Part of a small language model's weights.
Architecture: LayerNorm before each block, rotary positions, no biases in attention or MLP, tied embeddings.
Training: a variant of Adam for these matrices, 7065 steps.
MLP neurons of a small language model. Each row is named by its layer, matrix (gate and up: input weights) and neuron, and shows model dimensions 48-143. Each number is 128 + 24 x the weight over its row's rms, rounded and kept within 0 to 255. Numbers have three digits each. A neuron's up and down rows have the sign that makes its largest values positive.
After each neuron's rows, "fires on" lists the tokens most often at its 100 highest values on Wikipedia text that the model never trained on. A number after a token or word is its count.

L11.gate192:189148140097192116113126125110145167075123116134134138125151123156125124104116178115120179105116119137127106135138125137133148110092159102129114157178134145133145113109091141127137109129118147158103114128129093100118140130127107143132162163151127081122113070146137130122160126132139131132
L11.up192:075061124140092097181121138112111107136099142117126123123109144112118144145122144083140120129145147107131131140137144155126134127126182098135147100128170132120124110082142124124144087118144176146070141111140108151131102126135128149160145141146138124171148116113156111121152099144093058113
fires on: "the " 57, ". " 14

L8.gate4:144154121080125168103171122140097137062130137098116142132142080101119153082120144101123146111094137133106113149146114143089141174131112134172126183143157129182146139083120158144140113111121132122121094161117133111126137128121113120106126130108095109116115150135134109151127118153122195129
L8.up4:110115098124118166132145115121126136140151116143165129122104142130116150159063160136105112117131134108112118132093103151132112096151083145124183123177134138135114123102153120144161125121143104129098133138133163115118114132135114194123120153160090128091118078115107165151123143167154163108
fires on: "| " 46, "ec" 13, "f" 4

L10.gate165:114111146153149140129103097130147135131139142141156160109125152143074132130173097102120137114111132132165131119118107155088106119144134171090158092136168075126142107123087116106102128139093135136098140168133121138170105125079159142117116143133116127129157143111120163119145152115091157140
L10.up165:117093152134104115101105161151169123114104145126135161100134101124128124126091139114116125087128108066142142131095107098147083075132159127163111149127143143178144122104132162145129132103129129162094162147092128135128090113154154132157140122087140141112079085117124158127101152125113140123
fires on: "it" 50, "us" 8, "is" 6, "as" 5, "et" 4

L3.gate222:134152117144179077136108150156119164149079153147157142118106127155138096112137108107140149135123113152122126128107141146092126144110146128166119119103116120138142119162108138109173157136114110139136176151141099160123133114112105151147144118114113101163142172144186119098130106112122125056
L3.up222:130076129094121109179101118129114115130120130141119115125145145163150171130170148137081089139113120131123122133168133105163160178097131099111119154123131127161122120112093117147175148109124133111125122160110130166091067132116079152110097104177120086132113178143100116129150148140099140139
fires on: "K" 49, "w" 7, "ber" 6, "i" 6, "eg" 5

L11.gate443:161160103085135112156136107143186145123117117076116130073054146092115143103107175109148160094103111130148130151133118127120148136128126075073136159155133138160130123108091141148136123134102116118135143098127134096082136135116113095145119119165123125134120097113164125167134122145136120147
L11.up443:136163098112136126146115145115142153106133174108131125109089134126104154115124174088139116161116122115095123115169120124116154132159135109152109165149144134146154116179087138170140109113111138131151124083131109128109143119125119116103102107153119125142081110146143119104097114134199139141
fires on: "(" 34, "| " 11, "Cl" 10, "Arm" 7, "; " 4

L10.gate273:126132122142140082126101138152173140136112126116159131100116153152143146111142126132107158166110138118143104138105158130117107132131140154132112101099091123162122110115113109146151149101062144167092073120135163123154118132096113116165135096118113124160145088111095185159135145132120170142
L10.up273:118121152137129117136172105106137149137143102122116113167152127134120192122074153098112132135132082110138146109145131109156121097138090141127150186099120167115156142107127115150149122144138163127061164127121122119132111123124141148117141132092155127118127084175112132090085186109120135165
fires on: "it" 48, "Or" 9, "at" 6, "ut" 5, "et" 5

L10.gate330:118098148147146138097091115158133116120148128146126113128104098145124134128112125132138103119129157161148098109146128158141155121146093137052153116147122093112147122067050120102144123144144141145117114152147095133096134128113148151113132128089108134098184140139173151150127120079130193100
L10.up330:098074174139112111107125126113111141126092119160112153140156144128138130117126145122110107145154157079124096152120116119120193070090131159118126088142096102130155142116126101170119116119125139145053111114143135148110120140133168127126114130133118096111126153116154128131110166090122104158
fires on: "a " 28, "& " 13, "202" 10, "– " 7, "&" 6

L5.gate293:141160149099119125096112105150153150140124134163146106122133120093106114124123092135125106123108116104160137133104096140140095112097110126092159159126199117148128134120147174149125167089094114141151132111111123085113106125117121132154125150096143106133136137124129121108147169162102169114
L5.up293:092121120102142091099129130159100134089124119152097101162140144170116121099106137111122143116121126151121134132145149096117152099149098148138145168175136103057106145151089150140115113099139122090130155152155136163135089121115136140134159187127117154151108149087145151083133146075129141139
fires on: "t" 36, "ot" 12, "th" 8, "y" 7, "at" 7, "ant" 6

L11.gate50:101172133119165176110137132132094152122086136133163131117125091129119079165153140134135092166114145113137145140150136124109133080085156127108087117082108138120163146121125130138191187125150137128097151117115114084142118150110121126138115162157158132095171142145114148129145136157097138154
L11.up50:145129084110136135111130154133122126139148139115143141123100151090132107138122087172090141104137128087130179112116152157143096123139142101139102122044078133107131149145148115129157134119072153140135090102124097147152169132105103191108129112130143111123111164110127132129074113152115072116
fires on: "'" 47, "September " 4, "199" 4

L5.gate194:158126086161161080120156106113151130110130128101149153086148094094132102092121110111173122102100121141167138112093142134119129108140112118117111153105108138184125095162115143118166093113102163131155128167144145101116138131097135195170115128154158107139109130150183102111113129141143136117
L5.up194:133086164151103108113110134135162107124085136110124129075131138149157152114148144144141101128112130130138135142140142127113136119146123112137106129077099127113160122106109152113148127122094140135099115111086094164145144099161159103182123142084139128161125131140101161145128147179149115095
fires on: "ou" 23, "t" 12, "2" 9, "3" 6, "\n" 5, "au" 5

L2.gate195:126143145134104130126164138176144169151126153122099102116119103128110119070106137073159136132123092152137145127171148148111140189145120120147130150115135134126143125136143132123142091106170141144108150114114079111128151131109093101121132133123154094127116169124140129102131121137145134141
L2.up195:094131116126095129130103161140120136127145161100124126153121173153170115147118077121159111149125136122113097107111121115132081168183121107107133134104136110121140138108101131153113075134144105169131108102163131100133163118124125109068104110148167115128112141146128128105170112137161133118
fires on: "n" 38, "Wor" 14, "Their " 9, "Don" 8, "а" 5

L11.gate153:137169146135089150146135137125167116120096117121142145132157111122139113133133135090139150096131131116108136156174115137150160130141145092145104116124104115104128134131145148124154126134132174091168175155132093138135110140067148069145150144122115126130132130110144122120123160092152156108
L11.up153:128161141109110133142113103144146123066103119116139151117110087125148146139090128132144124081137101123122059149136108151133130142137154130140146168108122093089136159113150156150156193082094143156094146098110137126115151137112115115135112107163125150136113150118151138109095132120114167099
fires on: "the " 42, "==" 23, "The " 21, "===" 7

L10.gate362:124126150144125085054090137170141156125103109085138129108115108143162103142125131142141102081105137148065142106146152150119118153125125125130126127127114133134114106110181131157151130124143161165115140130102135122153078140076127149145159151129120151147140128158109133108163140086124142124
L10.up362:094120082118166083096175108122104151138137156104153117130127067111145125101156149086131094133133155139115065112130114137139115120108135098118104144171138152149165127176076133099121110120147149129124136173115094135136113141151140128162135112149131126111098139152118137197139120135116140117
fires on: "°" 40, "′" 24, " " 8, "2 " 6, ". " 4

L10.gate56:126075124122100155125115125132125103126083122063122138102137151081090150127138117120153138125129128121113129108094125147097134189146118123138134166078113177108168137094142122132139134137157145180105179137128143109163081111115169130134157110132138136149154129110157185090162133122156124137
L10.up56:106142130156117118137189146135143135155116141165178108079115143122115134143159102179127099097117130101107117115153149147152142129154165138126129110134120121112096149148084144124113133137094113145180129167172105164093105143125117149123144077121132154111156158147118124109088174136169134124
fires on: "', " 42, ": " 39, "): " 5

L3.gate296:140165093165140147118144160149124149133100110147129130124147101109141083096136164107190125102111130101149119181140147131130078107138142130120093134100097094095131128146091204102129143133072137133167129167139115128174131132124129146151145115136136159148161143111106103130105104133102174126
L3.up296:120152189114137119127170168116160114135111111108141146104166114153142106094135118122107132083129130140140150114120125100092122124100142130144116114075090131140153158141128141131154144122117143108123084148144131137099150134142122119135075131102148103107146149127142125083126104116099141182
fires on: "\"" 51, "'" 16, "film " 6, "o" 5, "en " 4

L10.gate275:128138119105156096113147125105160134143103148119154149066084124135123078101107126125156160117102121117162107106093130146150107159156181132134109109134131154137122173109127114112134132145100141147114124136124091090093143142110127147119153148142125122196142109125155127148117142179068088126
L10.up275:108108133115105125123129155073132165141094170151159136121117117130122121110094156123110117120115180119123127104155111155114156130157138080133144187171112154170118128133089157105129142108126121112113122150170138074150150095156124157134179139153169143147099078127173154097116139086108131131
fires on: ": " 17, "; " 12, "c" 9, "W " 7, "| " 7, " " 6

L11.gate105:151134137122125158138151136136134131101152096085166110120100107088109081131136168102138140134102121118162143111122165111152127156101091134127098120104155146152164138130122128154157141128131178129102087142165091131098135145133082141149172125080116135112122141099124133114132148117113198180
L11.up105:134144108155087148158116130090154132138132076098177117061097142134151108125092118137114133112143098138124103130132109123140140141125109078095106142151110081144103135140105093153099143124118101128129091119117136091126117150099153160162131141136137180115141117126093122071143155140172165095
fires on: "(" 31, ", " 27, "| " 14, "/" 9, "; " 4

L10.gate181:132119132126117087115097137130116155065119112112133128147125122100103150106102134113145128082113123104150135128116147116151168164116098148087150175170126099165161147132108135081097125119114146143130170143121127081132089134143134136147101134138111133158123119152133126086149150080117165169
L10.up181:091105150151082108166149127129172112108122129097062133105118159124084116149113121113140132098153131124110097108176094096131165137114155127105169091145108105140147148106102171146155110128110160137157114107105120164137108136148129111135160116071111127175125153113131117124111166075124143114
fires on: "and " 15, ". " 14, "they " 8, "said " 8, "USA " 7

L8.gate430:168142136104142115101118122176145119135088104119115141149129126101119127120153113123142176139116132160133127170148156125123113142156119124153122154120136115137150119111108176104135140136140138128087107100133083138123103138122146145129135078106068105125128117151127110127114128118154142090
L8.up430:114164116138155148193090158133120132141132056102158141088138131114130116104105082155152104142157142129095131128110135126166164123149119134129079118114146132098125144090168132112122105109125120125111159122101111117098134160103143109144106137149132148059155097153126132101177136155124110121
fires on: ", " 82, "and " 12

L3.gate367:102097127127102174108064141124097128128147170118163126142129091083094139099170160134117144126100112133159111115130136147132116146143184133127104155138161101136128137122104154137132112127153151160110168148079109144139135124092107121104075177136126124127138139166145122076140084109112161123
L3.up367:101130090114133160118087141142104129113148160100135124146167092099093167106169146132121129108130101146158123130116141150116126159174152116131129152150139059134113114129109140127166110188147145166137138128120067138161122088115095088126088152135133092117125146144137144112109091104152133135
fires on: ": " 38, "\n\n" 37, ". " 8

L3.gate185:114148088138175116109118110180154101082128131089115129105105131123111106134048138110106121105126082118100119128130119113135094147107089092140132135141164138146113103140115157169124136118130140129135160130108114128125144137121135162156125109159148097154124113144148095105141114108062147147
L3.up185:158107120125098108175154117149131136153161105137118134126068156119144138123147116093153145172132122125146173144090167143117134123182097135121120137141136164104088090147127117100138108130171093081140140142099160173110084143143127125132112154119104162108067149113133148160131117130080100136
fires on: "h" 26, "s " 12, "ing " 9, "l" 5, "ering " 5, "k" 4

L10.gate325:121150131132170179126127084155106137100129097119156137134111074079111143114135130113139089151098097142122141147110161129112149161125144104162138085136155157141103131144095123198090095086128118118139137111096127142105159144107171146120154127153113135116161122135111107099117153130147154091
L10.up325:147139088116115148141182139106083132151119140149138135137144103116142135117138132111107146098128109105140147145151120127113106124073088110196146115107134109079129124126107117147137110144128147106123113112119132126071144128131142096129120123122132128125153106115163088156145119164133117131
fires on: "\n" 65, "- " 9, "| " 5, "\n\n" 4

L11.gate37:106112123116142103081135111110087140110134118110120104104157122172109121125174077107137137108117088143118120131109099143111117127134155106106169160126140130159126147134130141124125172130167167120109127119112141097102116164109116129117150128138160144134163150115163125142110149108123147139
L11.up37:120167145149124114130133180154159147130104096105118131099123133109101108121101113098132139130129099136118054108088155097109096130084122137112145126095141106112141144107123136096121107159097149145187094123132084137118144131153101104139158142120099098130146123177160141115135132151159128103
fires on: "| " 41, " " 23

L2.gate94:122139153127130100117116094115125131152117123104170131147151081129118156122160105103129118116128135120158115091142133133127075137130099117107106144130153070156142152157166136109117097109128147174123137125163122111117100114034124148142130139117103124130107124155149117081141158147101107110
L2.up94:124170069136155111132159109149127152133150138132123163153135093127095103146119120125148132101144120138190126114132144124122095151182150129121125158157151068104177129127160150083084132135149120157122128137142111102145102122106154136134089157086082149142122180140149168119142136146118128107
fires on: ": " 60, "): " 8, "et " 7, ".: " 6

L2.gate295:113116128163128163154119117093110156118167129106143149136065123074115160135128138113143101153130148112130108095090126166083112137167144116083101162120144132135106176106142130137123103155120127185153144148148100119158107155145111130138141117131134113089192119154120092129127074131108116146
L2.up295:115137130127127087120130124125155138143136127097184166123113154130093147113128097133122123152119122090099133106118115140067149171147121123095178101114098134136166089115185108137139090123124118156156106126116156132104103103110117138152105123104159154151152121179145151072138106134106118147
fires on: ": " 28, "', " 17, "th " 5, "y " 5, "e " 4, "ry " 4

L5.gate22:088111131143142124126088107105138134142098131112143111093160105110090128106142141075125131186123137157134134148140130168146126136095125160149168118136126135128125112104149100148177077147156152171165119111094107129125115154126134128114140138137128120147087122121162138102124174147118168109
L5.up22:119143121097125146159139140114072123123175165138141118184124125095103163099172140101097150139121108120151140108121145139090171172159113069142144087140112107135124124139138152129147125107113123154127110142124097136161112133122144108132140133136117079151126179121094085112129160106108145170
fires on: ". " 12, "Ir" 11, "St " 8, "\n\n" 8, "al" 6, "York " 6

L11.gate280:141105127164118157145175127133137127134158109156154144142081078080107143098145127125137125143124139124139173136096131157107135151130152083090106145127131145152109112150128123129123096138137161128159093141128111140124099141141132131156152125098152125130129150124110100088120112087127135128
L11.up280:142143149103094138112129135142151138128102116127099163115135144132148154140113133140164135114142145107099109145157085083107143143083086101152167119122153145082126141160064098139129126121111131099121129127106117137143178102126129169109110134113138106123082126098177145111109109111109108158
fires on: "\n\n" 36, "gr" 16, "\n" 16, "fr" 6

L10.gate164:120166114189090128136133148142130114108117131140153170110079110094107124125127108137146115101118137143142127133115155131131108140114169143102150134108149131144111114117138121119143106157109137160129153126146101104126181154083139118113176159178180137177129141138143144107113125100136094103
L10.up164:131088105096150138134165131140097134137120154142134099071156102125108110139097085126162143098116132142127123147111098118165156109180154183155177095114073092137149124150140142134123177145121146127125098098107109128117174135120121117109121097098137160106102077103150177127133122137122112131
fires on: "\n" 20, "States " 14, "\n\n" 8, "c" 6, "conc" 4

L2.gate224:114131134154133123134104121143156151142118148113101154119143134132131132116109122106169154133090145161112108134142140153128145078143080125154139086109157148132126122100151109121140112115111130147155114142127138189122130110063109158138078143138130116105132139159120132127135161133184155048
L2.up224:169093176172095143149138119160138151119172143119168141111112148118169088154115161134131083170149131135134142152130158127112094126123115095153134103120107107072170109078157114125106079129091124140118093157153134128173157124104128121136110167156121144085123134156142134122170120133142137082
fires on: "1" 17, "ain" 16, "2" 10, "3" 8, "um" 5, "1 " 5

L7.gate263:157085113126135099157139120110109130143111167168168156141124099121090145109171110148101137123094147118137099153071134150110079143117158138144104125092118120137129143135138122151149179161121133161134188134155118130101165135083098107146075129115147124164143175162173102110125150104135121111
L7.up263:138142176104161079152088084152128118145087139176139153164126141148132126131167101129074136082135105183115136139121126115046109152134114124155139129108135110136147114116108112147116150124161105131107191142150098115122145117106116138154154156107196102127123127135126137101116146124112103148
fires on: "z" 10, "g" 10, "Z" 10, "i" 9, "j" 6, "eg" 5

L7.gate399:132132115158139114075145085133163138160097154154153129110160082098117131105153106140127123131114101157115129139134154122123146140103167136086125062150132122114118163086118172137129100119107137121135084166133118085142108114111111161111144146143093170151121142142164126112125115090099149089
L7.up399:144091121161155114103102140132124098133141133167111111130175092111130105104066109096187116140121163145118118137105134182147114127116158120130130095141140119130113148123122169154177133154162134122124110096149114145147118125140122081109140113175176178120120117126084159101120092128101161097
fires on: "tr" 36, "D" 13, "Public " 5, "Bah" 5, "er" 5

L11.gate178:178134099114122133142108131136122127111111125097112118125153113145107123097148096117122110095115100099130126137156126146131166191101152120090130119112131120155119137136102119169128140114135144158101086118174166085149128172172142158102116154170099116156114148072146138104130116158151101134
L11.up178:123124120116159089137144128112139138125124097106130112123116140119145103096188118127162094121123173096114151127103140138115150151106155123111162114151173104133086130132188073154154124123132194149106106107146128171089116126127105113166126093138134100127104142103169079132133191154100098110
fires on: "is " 15, "the " 15, "." 14, "was " 11, "a " 9, "his " 8

L2.gate77:132119139126107123116171110128145131137139103122144105130128112081098171133119089107156120101138139101137093115129151121158138160139136122130087133091133122159135167157116102110074129119121148185126134141148086123124121143138083145122152081122132110152121146130123133129153129128111115082
L2.up77:123126098133136120154141102104124161158128141116185070093156151125122116108125132160145167092122154086105097135127121120115097183157166097121137103109078125126122118152126083140193123118145118150140147140114114189103115165125132113155180130095105130103173161132112121132126137156159101121
fires on: "', " 43, ": " 16, "Jr" 12, "—" 8, "guitar" 7

L7.gate119:114120129135132111097138146145148163116182147158149116144122111102111096143134098108140140140127085112155144120104116183209117160134129110134136123119133127120156156109125154083154114171090124079088134137131116129113091117091137124157162131139089109141116130149159192097097122122152124120
L7.up119:110125125138106132102137100131079133170149121156122103073108104103160149122103076162123147096127097132098160124152114128137112120116117112129155128135145125133089127159143173119151131154129112114143131111192170168158099134163122110145147132137093136094149097151095179151092111135095157117
fires on: "D" 95

L5.gate204:133136163127120124110127126131135099122121130098122099152083111126093102114128116118124145153117126101140137158114112149107122124123089116099138151113150106154151122134107194154143139138104132142115114123126096116105115120145086131108154112135149160101206146164168181163103104105135129128
L5.up204:083143144112142140123137111092147137142097135161128135132118153092138118125120135123109130169130126170136137111162127144105164090121129139082147126138153090129128124067099144139143168073185163098137148171164149101113127146170166138110156136118115104147094136154095134097099164068151145103
fires on: "ind" 14, "at" 10, "am" 10, "ot" 8, "un" 6, "ud" 4

L2.gate400:150148120121173166174108109158124139093110157125145126087143159139134101131111099109129139129120127075116156122118113109142108173145085120153125085087160142142115161096154080155172130140115108100089110114148104090130126145149126105140147168108108131136093159124127155105161117119154158141
L2.up400:158152079099139138140165095176153113096139185057112114099170144157147130137143163131097113091107150076138152161145128127098120136123095122104113108119147145113115092174106126094115135123130114117153114145146149111118163133103132126111112103130135127147084134096099140136127166146134169136
fires on: "\n  " 45, "\n\n" 35, "- " 11, "ian" 6

L3.gate191:106160135130137127124098116174173147081160101145131110144125145152103121100129120105157165140139121097093109126126145111128096146092075143141131116150163107134132162116138158121112112099108104107132138125094133100128073147098083149119147135143148118110120160174128203140113126169114118145
L3.up191:142102088153096164154137113117104120136125112119148136152169110117095130151160120146112130146126120103116104118116114103061109110153106122121134140115131105101102125072139141124095140142131127122123094120138147101158144122118172127137135096122143168131089152106085162140146154161093090124
fires on: "er" 18, "al " 15, "director " 10, "er " 6, "as " 6, "us" 5

L10.gate326:152099196107138108141119130136164142108121134156151136097133180108136158127145100113096150121114116134132108121088162102161171126161120149135102127120128143136097118092147172144111099096130138146138080142124133126147106127146129138123159094122157111118093093116142197102161146158122082114
L10.up326:134130159076140148136148128167089108109124109128151174135101134088185145135100113129122135135127143108131157109114081172094125137120122148089148137095117126111090142139139163156119122083115122146117158171130130081169102112156130152134139186154130129121116133126110152110165119104118109121
fires on: "as" 31, "us" 21, "mis" 8, "is" 6

L11.gate71:160105143146140115124098122121149135128100115108147170117111133138106103119132141070153155131121162158074094146141142114088158148109153128121131113076113151160145131113117155172103144119149131144099194127135092116097094137105157166111135147149125136100124123129133149111103116130097109101
L11.up71:137136140127163130189152137115149149138116138126108136126135173095092120161143091087132102156123109111113094117136112127116124194167136101153148129140167157127148125089112126079148127128137146150155116128113079103123104120111101117163084188103149158089160157134123106099171162129147095101
fires on: "Cl" 22, "cl" 10, "- " 9, "\n" 9, "Major " 5

L3.gate353:121120107130119105131107088171108112136119118101147157126104077120125129091117146107196121157124116116136109121106114115142127144137156116103108129150154121174100138119136116115138125108102155160123159125166140135105120145136117147158133111150084117168128136162104130097086089122117151118
L3.up353:132145089102138142125096114118081115136157079137124135110138113149136138150103131167088113155166127120134162097130126125095089107098120135126077130128145100106097127119131135111100138108172156150104145168138141139173115135140135107115096122088111122119167141110133099093122149122153107132
fires on: "==" 28, ": " 22, ", " 21, "; " 11, "\n\n" 5, "as " 5

L5.gate23:143142159146088120102140136133121181129080166149133085107170085133116090129168132097113126141112147116162112138152159155109142110112089125123087104123136104128152114114096177168103103090124140135126155157141077137129111136110110143127160142140155099114148115140145161090153176114125141121
L5.up23:115106145108149129122113153108098139130068134157100125123135151138113111179119114129128133110123142131124123127114124137106175162128138103143091110114126113140090141133120144125071089170123138160123145090082127143146148115076126109119124120182174085114139142119129104161113159130135071106
fires on: "Mc" 39, ". " 14, "Fort " 7, "'" 5, "j" 4

L3.gate246:138133154113131128146091091135172152093088132073153183120127158185129141084134122094172139111127105111137122131115120144141118148113140123114110098142124140166135150111145092113145094129105096148133152125150122116132071146105128151146098143088123131138129149156155147097102133144107134140
L3.up246:103122108134097138122150159124104106113141090141131137177094143151094088169139159116113163085142134154110171124129133145103104128115128130109109065145118124101147138111186116096185064110120148111161130131210110107133162130138127129111117150095120091121123136166149135120133117155115109106
fires on: "in " 82, ": " 11

L10.gate16:175127149149117128076119150087153108140093131090141146115156090066124117094116117101158140140109142134146107199127162167108148159152112114116123155129087136171098129136137110146139119116099180158112140148126123134151103126089135122110140086138113081141095118125169101108120104112132102131
L10.up16:123112143105128144119080172111143158108151146133160159139119133109153109116107123081145104144142142152148111161135122123106128165119136145142148179116138121173138113138133104109141125166122163167088124160115127161126121103124114111101143137087123138106178169152126106102107153159090115140
fires on: "Cl" 26, "Br" 19, "cl" 15, "Cr" 12, "r" 11, "Gr" 6

L5.gate90:119155116126132101132159078094167087140088154164149107126083091098065123146118125139121131123089136121129139085130122155139110113115160112150137128140122134156114115156131097136125157110122136171147140106140110141126105137112108127124125139135115123133131125146163145143103163164139171131
L5.up90:155115142132105113148141157114077127149101110138112133119135107121126107138143092127150096110135074175167088128096130159140115117122141131096147126096114147134101140114130159138086145179130127157119134102091087188144146155133120075104138115132092130126142111161156141126105146153202125144
fires on: "| " 48, "iv" 7, "+" 6, "ask" 4

L10.gate200:145130132144170188073120090111182157119119133117098124110120145144095128149136160141123137146120143146146109130101123146137149170161088089098076142123092128138136120107051139129124145092108107139118134118145134094142102128131161137186139086155116120152130148145127133103159132118141175118
L10.up200:131163149097117188102127136126084139134125080143132167116174158119138120145120085127115123128134128138100088138113101129141152096116054135127108134138108161156123125108112137128129146088127135127131120124161128119101151110152139093137116111148090171099132136106119166088098077106109117118
fires on: "and " 41, ", " 14, "st" 9, "& " 8, "; " 5

L2.gate84:114100124155165135107165153136155139143134157156144155095169053128080139122102141100148123143113116133144071135175096170128137097128128151113099115146153118109148103148098117159118129086091118161099105134148134158165103137107153111105080105148120121142180138143087161145088108159128189104
L2.up84:097154122079173113120130163128078121125061108113189138122114182148136122141121092083121174090139117173159109153098098106177148152117121142137107152161132150126112153143090152130145120106140117095076176132126144143122153140149116127144149156121090105133156146112140152135120118159141162112
fires on: "ed" 87, "ers" 5, "es" 5

L10.gate321:104107133153136124114129136147091132067088118172131158130127104153124158158110160166147134131139119185109127140136136131103095126151122128102149124126122097143168120096129139157103107137096109141125116159147118171145113121093150163108077160082151094105127118155112124116084135108073176164
L10.up321:124143144139128119090110155119113091103094120110129131111088152134117137144105092122104130135131100087106093127086117133120109134167133118141112139175153138126146122098147131093148122115133113121128128117096138144120107112138141163101123128133097146120166115115132191111138163104099155128
fires on: "as " 17, "Har" 11, "have " 8, "Ol" 7, "with " 7

L8.gate421:141142175129169124111109144159151169077089093124159155081111111131099105094138133101138148144119132115152122086092181115161159163128122134124159094143118135149153115091106106152109095137140105138126091153153102077123102136118134122113143116180152131128159151117134153147149175129128186114
L8.up421:101084143134136147120130155136149170119082129160131165080110159119101112164128128091105134161141125116123136109097128142100120146113103165132127122120139125102110095092168164121101104140098124112159149114160093151125112103116130137144123077136172143093127115154089084115133158096180150112
fires on: "ah" 18, "aj" 9, "um" 9, "as" 7, "ach" 6, "oh" 5

L8.gate411:132148176148137085081144122138117160134147079096153137142106109115115114102145166155123096141125168158113114130128172181129149154097145130160113138085118145121108147183133140137128142138100126148107154141107101086150131156130093142119130120100073088103159135140148165099198110105127164110
L8.up411:162119100163140110099171108121102140160126087136128144112121118118129133091088111121121130065127157119118127128106135106098098169132141100100097150148160143133120164129096121109135117137156113169114201147176122109113130133106164120134162173109089091136151116172131079165112106109158134119
fires on: "°" 33, "′" 27, "=" 14, ": " 9, "″" 6

L7.gate228:131145109150108123117142132162102104099127158141119154107098107157185088131174131088155150094118128097116166126080121134111111115096117121106129109109141104162149124153121107127166175114149152146157160131089106125111087136122112128145148122089120125144089121107150149142119132147149183111
L7.up228:139177134140125110113135117117131121127103121126126175141124132110091159116083120121126116125148137065093123149140086155151129098102119112146144079149082077123175132103135132164142108110095112154123094095129164141122103152115138113125125123154153140102142156090147123115129172104123122169
fires on: "The " 22, "from " 17, "A " 14, "by " 14, "the " 4, "\n" 4

L11.gate247:122115115102117124115146131188147158099142104092157123096107158117104140125119116102100104178116127142106096147081146147154082144116120109112125153103121138156145121115129148109133189146144130123122128149180128133145149161121118157183155082155122105112120096094109161106121126125119120141
L11.up247:123114170104096115094131140139115125093129123080105100150131145130091143140142090063121129124136104106125106108101110121113121111100143133111166100140155097157126147073099109124074146109119106163146163152119122150082105138106129105128145126123172099174167081123142099105132135153114140117
fires on: "| " 34, "- " 18

L10.gate166:147144103104171137146140112148099128128082133092167130091100100155094103124113154095133173132114098136100098135147123120075155133110125137158101105139158140107126130107110137133086114101110104124131101068110118167160147152101098119147110157137150123147118133177149100113097139148089117091
L10.up166:149103114139138115144117159130100147123153093103150073129103109160122122096123121127154109126138067094120146128162105145100141153119100106119116126126156099111107102144120091111120172084137172098093131139123145158134125114140171107127120143117163113138122109124138130115135115121098155125
fires on: "H" 30, "av" 22, "h" 19

L11.gate110:107177116090164137104117129145124172083157118115107118089131123129090111100134139093094136127099140123147086118162140129099102108110088170100133133126106115127133130098116140156141120116126133124147124176149165110138133152096113092097113143139165136145168165103111145164126110087125183130
L11.up110:128121107161156129114112158141185107149099131138138128134136129097073174082137090123133126156116103089120112128079137125116124126138178163105131150141073151169121155144093105137102152153109152114139085128101102164094122112130115101073132097111146153151139106121127148118160132103142115100
fires on: "| " 29, "San " 14, "al " 7, "to " 7, "T " 5, "R " 5

L8.gate37:119154131118122078167130129119123132112130139153125118073103121121135113136099116120167149080094137154097087144104174164133112174133153121126146181133137182114132161077135149139156076114124134111148153136119111109110120143111114098150124105126138105161089152119172152176133122075089114130
L8.up37:145089147124108112113101149120087138122110149127123127086113085123128122129144121115118153124156083104119125123115110166170085146121121115096163138159084101149087148153134114098141122091141137123118159156156140139160127122128125118122125107149153139137129102103146155116040081083141099147
fires on: "D" 51, "Website" 5

L2.gate38:117157096123133160163123158174116132093150114107145139107140115133136099119086150085143137107104133108123149147085129140140105158161108124138119111072131136162092124139144132144120143145138129103099125150108128100086137154117151114169120115141076148152150131175127163168169100156141125150
L2.up38:114091092096133130110151152181103119161140104159102113123104142141138108138132082141149128131138184155179128143119113121123115106129097117105151099127094164133097123162157140103120113108102110067156153146102096132119097151175135162113147151137108127133172142156134184123109139110140120127
fires on: "- " 31, "\n\n" 15, "n" 14, "medal " 12, "iv" 7

L7.gate382:158145137108165116106153103121127156109101107101106176105083108095114176103140135110140090108125102120134105115152108107136160095074129098137156163119118122121171160117120130124155096106155156113134113117143140079128129144112108103103156123104155121136126122175120119108156108095113154138
L7.up382:135093075120174129107133099115147142135155099110136099170080126171103181150131148133117116159121089092119144095142107144071109153103127127133135151151117124116147153108136110152170101081149158103071124135127108138129130121132104106097121135156117146140174130134126121176169164136114128111
fires on: "| " 67, "pre" 5, "as " 4, "Mat" 4

L5.gate340:153096152153124134125145150173167129063087131144148127120112108112155154112123167088117140116114084107166121116144102102129138132077129109113094147116121156134177142102106120060122132112124154161095111106163095126172075139168150103107128104139112105147117118110148192079132116164095097149
L5.up340:114153122116144116119120129141093150099127140133172101140127114095096138139119141137128152137132110151128122082092101082116104092102111105085131140121172135125112126099139132133079130130110112116164126121174096134150116103143125109098112166118122129111147136130154140121080114185119141127
fires on: "um" 37, "is" 21, "Championships " 11, "as" 4